MLP neurons of a small language model. Each row is named by its layer, matrix (gate and up: input weights) and neuron, and shows model dimensions 32-159. Each number is 500 + 25 x the weight over its row's rms, rounded and kept within 0 to 999. Numbers have three digits each. A neuron's up and down rows have the sign that makes its largest values positive.
Before each neuron's rows, "fires on" lists the tokens most often at its 100 highest values on Wikipedia text that the model never trained on.

fires on: " +", "on", "'", " −", "d", "ald"
L3.gate406:532472514499496461482451497517501487536501529488474480522477500435470522491513470519481488504486458516483518526489463519502482504563507533508481517456534487535488480515503495512479507532476512515479455531480504469471505538495492510510512526484516513482485547520500471505528510482529484451494471495518515500513527492475524456504478518505469500507514536550525533556478503514493528477529
L3.up406:502514489519491487458503548524503469486481486516464498492493470512507526450510478529504491515500462467457499469536500525495468479503466499491464502522520519540470490515487490491501491519499523557516496479516461546499484513456500504508453475458489549489482449549494507529493475485467484501512482420512471506521466473492488513531517518497493475497523478477511503503482453558501485539490

fires on: " a", "a", ":"
L3.gate301:547522485521526550505498536470513498519498428515521509493511545491482524476522494485457533498551482478495521525469526498543492503529519552493489503508557453504497493482471482510498539511514491454447491515531481507487484527498490544501523512515487551500552525543461510528485483488478489497482484513487500479467486484476460545470526504471513470474477485519479467512503470513522498478532
L3.up301:581461462520550527525484531487441475491493478514502534471483511508517506497499489459504500498469509494508520517459501499543486521526507508444468558509542497490500510495476483495516492521536514497501431488485503479518479528516480550507498488493523498447494517513483489532523538430491497498491485516504482478480500494488461469453488506472513495495494533532509511512504499520497509463520

fires on: " the", ":", "N"
L3.gate315:508450522507526487521482506501532508468474467517491501529511534518466470462515494471514515546545521431536479510497525488511490472517547515507466479519523531483475506496494497513488539488499506456420522547553476508517516498533484492542522502511532544481521483515499448499509511499518519511523514499509487496486488524512472515492531450488495483509435509537490477495457485512504512551502
L3.up315:525486489491494521459491521523499462499511494539527453560479472436504478525497484482527545513511476475507514508513517467506485512498497511515459497489485522503516510488500439514552457536503499475528504485470517483483438486521568478477499481478474495509512486533502474465488536489498460536480494535467464469482472524474499489480500473506471442523520503517489532491471505497482473494535

fires on: "n", "'", ".", "ic", "ip", "an"
L3.gate19:510498503474489480523498545506516544442560490475499522533493477512462501458513507465484483497513503527483432448516520535508512483524479515543523476505471501446455559522489526525519525466467517501512448521496484504517496478475495503506489499557512512509523499533487507506486536466473479478511504490534512517513525500507526495491476502489493486494493510536496512512489484510505491482508
L3.up19:465498503474496483503500522494484518459508473493538505508499468499511489451475497492522498517447498470522512556475498463485504436497458491486450480530528502497511488502549535463507496516531498535498511489473474465543518469471500442482472487485504513492501498546541506478525496518521466567509467482533503495503471448475496494521473474502512512489530503525514525466526533494532504485508

fires on: "ing", "el", "up", "ness", "ped"
L3.gate180:475524507527502513511529510492479509505475510491505486535495466501532516511572505506530518459471480481539505510463496477487505473479467521500531463530479457469492517470498516515483506502479533504517476532533479504537493515493475546487545499530496495535531480479488459483526514498499509538460562505502475524540478457522480512462503505490441487485504463474467509504491528493536459497526
L3.up180:517500434484538531469465507485505458489491524484495503499469510525490483484514495501534546487502523510499496558490502466514521499540535531472471520538499537513485494487523534516516487491498512508459507524519466522467506458498483502494534513490504524488523463487536554519427473513521491516503549533499517532492505540453467536470491503510489505487498486452540471517495526502503527479461

fires on: "3", "2", "0", "5", "1", "st"
L3.gate38:514527488481492504475509477500502520504514480516542521480476533492476506513525497481526495501498507512548527534461531495531545501547513530516451471490527521470490489501491511536463448491509541499495487537516556497508539475492488476487460488455504462439554502469507484537507489501500482484487485525508476565479497512506519509499479484466487508492494487495500514545467496526513453479486
L3.up38:473553546505502482447509480517510529541523476477470487476463529489497554486503468455504520498461472495509518528522518465491443508452510506476515484520482509511495526489462459528517505471496482490478518528495497490527503455519510500454515474534478486520521506531511516531491477497473471476499471480498524510490548470538494491466475426548505493512510509507497522534468479479468515493497

fires on: "al", "–", "'", "ing", "el", "n"
L3.gate127:517495511531469495472534507471477477449476550525471496531471497515483495447537508475499485488530495482483481495464521505512500451471523510504521486526509467497495535461503512489490494493487504486523460456543438547543518490507505487527537533485508524537540507521505540531528532493450463480521486494511525477503529512484459497476527478480473498529483453537487495503529500463512519542534
L3.up127:513483512474542461534513501492502453489450552505485500512505486510585499469484503497517494496498479447509553500472468504513533489496504526518510513532535509580482426460520482512481484498487510484460478487485507513514465500524505502487521497484509483491442502519543522526525498471501484508468539509499508488452474506527462469491501485512491513512449499527489480497505499535521532501477

fires on: "-", "al", "l", " |", "ing", "re"
L3.gate388:517544518483510459492520507489497509455485500500448503526505499487483504477530521490511528492547494501523482506515501477525516481506482532493516509550504482512454482481461473483489524509510505484519508512515470493492541508476480527503523487557464473512557512458486512531463489489497480551445492521503524503501486458491470486514536473510498527451528517486493479515521509444501517476492
L3.up388:536551486523510499515521525502481491532507484519509507515484513537533471503460442482527481516500464480464522471502509454515564484455487476450496467470529426522512491521469498500522491557461493489483495498458482482537527502510539512456480513492476454480505511509480520466562536479499468503536522473493532502528480507500522476491528464504473507533500504512515511513467495472513496498557

fires on: " of", "ol", "al", "re", "ul"
L3.gate423:489511513483496507540534477507530491511473468502520492491486486521492507500501509510505529512524470512459529526534463523492486501486510477469520476504559469487469456429451496457450532481466507471482474485506521495505463503477472487483531530543553513498550491525499527532504501527493506521505479501493509449528497490490473484516508497485499484561538433508502499521514506483509506506567
L3.up423:532486495495478520484529491482484485455502465525493526505475506476484503526523481453489492513512472452467492507548503484518500476507450471516488526547506522490496453551458480491507501498517499412497511482500491512492512474435514491486476493474504490520478519478504497529562482496527458521535480499489529482508477491528487519546522404502492486515518499480464509481490486485515500539519

fires on: " under", " to", " in", " with", " over", " on"
L3.gate390:496498490490485489537507511490487485461509496524491527472521527545507508473497472503544526471489480526499456490471486505480532506543537493525495461500510528492467532506521523492490467503498470490508508517498510476459524495517487468468511499459493520553497508520489468447469457503507523474489466529446505496501512476550504545488509546469502516509473528517519515479478554563519526510467
L3.up390:494488485461507534497532499478533501475537475518510523516511422507470501497482506496494483520521521469534510519491507487504511480512545504504510518490497443479501479500508465487490501500456521502555471513464494496438468486489513542448484463517505520504486507535496448448516514489515496494507522519493512483545507525467446496484452540508483463496514470487490479526478484516525497495519

fires on: " m", "th", "t", "z", "h", "l"
L3.gate124:513510502503492487545525474552519504486493491510452506496483488504507483509500475462489561483543526512487515503503508495528501477451525500487480480517533479507520495508500472509501498558509528516531524520506523475503476468493490482522518510541519513522484524498499494487527531486504510497507488550468497501474515513484530494456509529480501498485582501504458516538515535487503503524478
L3.up124:552503513484499500501510504469536437462488502504475542466469511474481515540483498512551498499507482472528550491498516489487469461481488510506500487512484491466483509537492526487489516527530458515442542484523518482546497489541463459480532497499537488478508508470523488472503457462488511490471482489493463465489540509459504459481456520493515469530504487462510509502494552513507510506479

fires on: " |", "th", "ub", "ot", "er"
L3.gate345:475470461473486480538536493492453537510528482518521451554499497451517525495492500527526522546517486500479483456521473472495507515470509462546493456474493489526534472505486504492505504506493504512530495492502552512548497502478539561484497516503460523511508522529478487507541527489530506497543514512562492511492488480505506487491532438472510540505501492487466470514494483461516474485468
L3.up345:507503497536523537497487536484489458463501508550502473480466522492509477514475484495477480510503490512559496511508529529492527465489516501530539501453501505526518470488509511449517511488523488482525491458492546505503474518471459553479484456474473551499503526461498485491552463473509497536474492475527516479450462499500508481487525480498485526463538493509522497492506488477484517530518

fires on: " a", ")", "a", "\n", " his", "ri"
L3.gate44:531504488480479538490503535508543494526489520488528503569518515531503493444516491453524460512475501498494524495456544539506441490504490508514509506561493495538536490480514493507514527498509500494499490519506483511523443490549526508514517462482486502508481502501492496495528558528492572501487545504522519493514470499455490506511500494465514521484444528489462551479472465512546508496501
L3.up44:512479544497497533508455519459472457494522507499539526532498496508480478517469533493420492549528495491476418534525499507511486468461506487535466476523482511491489497510490553546511524520517492488510487516517520492510509483530450487516512530503469474517514489538486502482523506505501499499528474492508484521497445518473504552525478514519491527511523493509477505508514462541479494500495

fires on: ".", " a"
L3.gate209:510516531542484502503474519485503496492529500547515512523477517506496561488494476456476507525529506500519499455478529501483498462516484496556480495499525466492456512453506487513466476471471492486478515504502487473506489524539508494534490479493491546511516529487483449477472534481442476508483471515536481459494473490479485491465495483483507523476468539534500502552482556543519534471511
L3.up209:533500513520522539506459513497481513515541504519510497476532474536497523521456517494491453487509461504516491454473525481478493503504485589513506530509522474516470530462493500506477523460512513492478495505473482502491487502525533473525500455467499508471488462516564498483505521478481513514519510502533492499531524501503468480504500514506472476502508539498480481520544512536508518494536

fires on: " a", " |", " two", ":", " his"
L3.gate151:511535471513506473520491471490468528516533468482518497542482543516472517504462474457481503530510443492476543495500524542495484495540562506539458503493503465531442500490491477517478522469477492512512462535478497463500499499549487520456534465490494516524510524498501524505505516464457491489485519543495485495505503516490475474484478490486525542521492536515530533501476526499494526468485
L3.up151:495501523487503503508507524501521471499500487526545538494526492487503484476501521494512517499517531524514471503482506484521496554469458522503483484533489491486499506513487478537516524485505520474532527468535453537499485490506455525545502501515472509498500500477516518488504487507459456454503461500497551472471476490529442504544511451525499489491475528515480550477538487503509520502501

fires on: "1", "st", "x", "es", "s", "lan"
L3.gate220:462509498512537544486547487489492499508474537490479480478462514499475459511507503474503525500496492455480473511501508513512474517487478470506518444496474528513511513503512474472538500504538512498508535488511524511470521515514498453435487504500489473506476541464493546467500465484492450495470485479542507460485504521501533507490489462532507514476520508536498482487450510477521440528550
L3.up220:509492482482461489501518469493443547527508495466517512469454537512468459473514489499477456474497463515484452489528514570498511489503512472523546480465535467514493525518443504499522484495495519493531450445489462468547520515520511521485515502530511510524487525474443527491505539523515471480510539526529453481521517490508496489477506480513503486478536503501482498515508475514526522506476

fires on: "1", "en", "er", "2"
L3.gate420:522504483528447546477489493515478507462515531494511510472497475467477508523494464474517512485502526523542509495458547522466527496488457477466477475511526489473518502542494515494439520508479499515503524536452479505501519493530529469458518483491518472537531529520467534522485498472488484460512491485512482544506465502489477534490470424513531481522458528500489514516448518477524488544505
L3.up420:539544539513519489534497466471452488515480530471453454491480514479496545504489475492513477465484489453458501487487447536480472481486512484409521465480515516474494485469500500498473467500496492505446517529493455533529482500525481522511486485536517492486519517488496488476529487475478496498496477448488479466509520504484504519474516487509477509539497507506488494456524517451480453531540

fires on: "1", "ed", "er", "va"
L3.gate71:480499505528506515506496502480525464499532480507482457497515500518519487535441488489502564485488567510497487522429524488524504474492538506513491488514451507501544493477516493456485533520487486508523558466471499475503498514479463484502465493448481474530525541527505528481545486533495500538470503519497507531511519529494506520509497567485494514491466488517459476493493539490539521491529
L3.up71:523543506523514495492449538497449532519502484502447513512521480520480533479476467486494480467497520491533467521493499463458478501511462502489474447494495467540467503475487468510498511490496469501480519496505500543537520506561507491494497521518462518521512519486472525541487451508452488526483500534506499494535467496452510543475547488530470496476546514536485481497513490490512539474516

fires on: "h", "en", "th", "L", "c", "K"
L3.gate340:467506507489525509565508526519516506505497487506482492528495505504495489475489472486530491489551512492508529472503471509490489528490472490537551470489467528440501479510489487471460525524472465513468540512510494516497485499503491469505497453527533546517501550497464505522540501469563440493457494551497506483481445500512522499516487513477522509494485495501469521503502482485526470529501
L3.up340:522541502534496512518492505520458473497497521505472515495478538473484527485509511488499506518512490484536494461541508552491505480495485479559516498512489470473490528470507486506536512479522483500485486420493534516560490461487483476539528536529530500512523473518493460479500484467468485490504468491555516459519519504498481467486533484511471504477515530486515538461480526462528488507495

fires on: "ing", "1", "ed", "s"
L3.gate113:495504514531531496435488489518481521524494501514503542533504539495464499449525525493492504524508550512559563492489542497558510530481528534491504468503482492491490523543510518538536534502478496528461496520542499484515543517554499509500465514475515491552525530495484505509501509476489478500475485523515504478459502467518501538535523471519517486472503550526514493482502482494546482518511
L3.up113:543559510515505455494487493490490517497496492506492488508503495534508554482540491461475482492486465526513508479490480477471513531527508491512520484491513486496471470509494496490449490552474457503510488470499455516546524478462527515441501481495535492539537538466501492487486469509480485525508477517510575504492502512502531565488482475529484507474529516492454494466499498543506528486512

fires on: "e", "d", "o", "s", "y", "1"
L3.gate63:461474476469512477485540493519505451471506529528503517494473513475533489459501443514461505477507494461495490541533497486501503488453549452504483489494493471501486502500513469492451493505459560492477519439523540491504475534469489510501518511501461488509507525507519525470533515474522468501545488511517489523495516531505484483524516457506469481494514509461543500461505437478496536498522
L3.up63:470491496517512528496502542513504536508526505499520514493477529504472494520498479495469498500503511503492494487513462530514444514503465463518483518530500507481457491522502484494481511518501528462474449471467527526526565555475488478479461484470521507488545490513485522506507552471498498490496507508557461482494485517484479508474486466504543498492558501510543509474495491512491532459503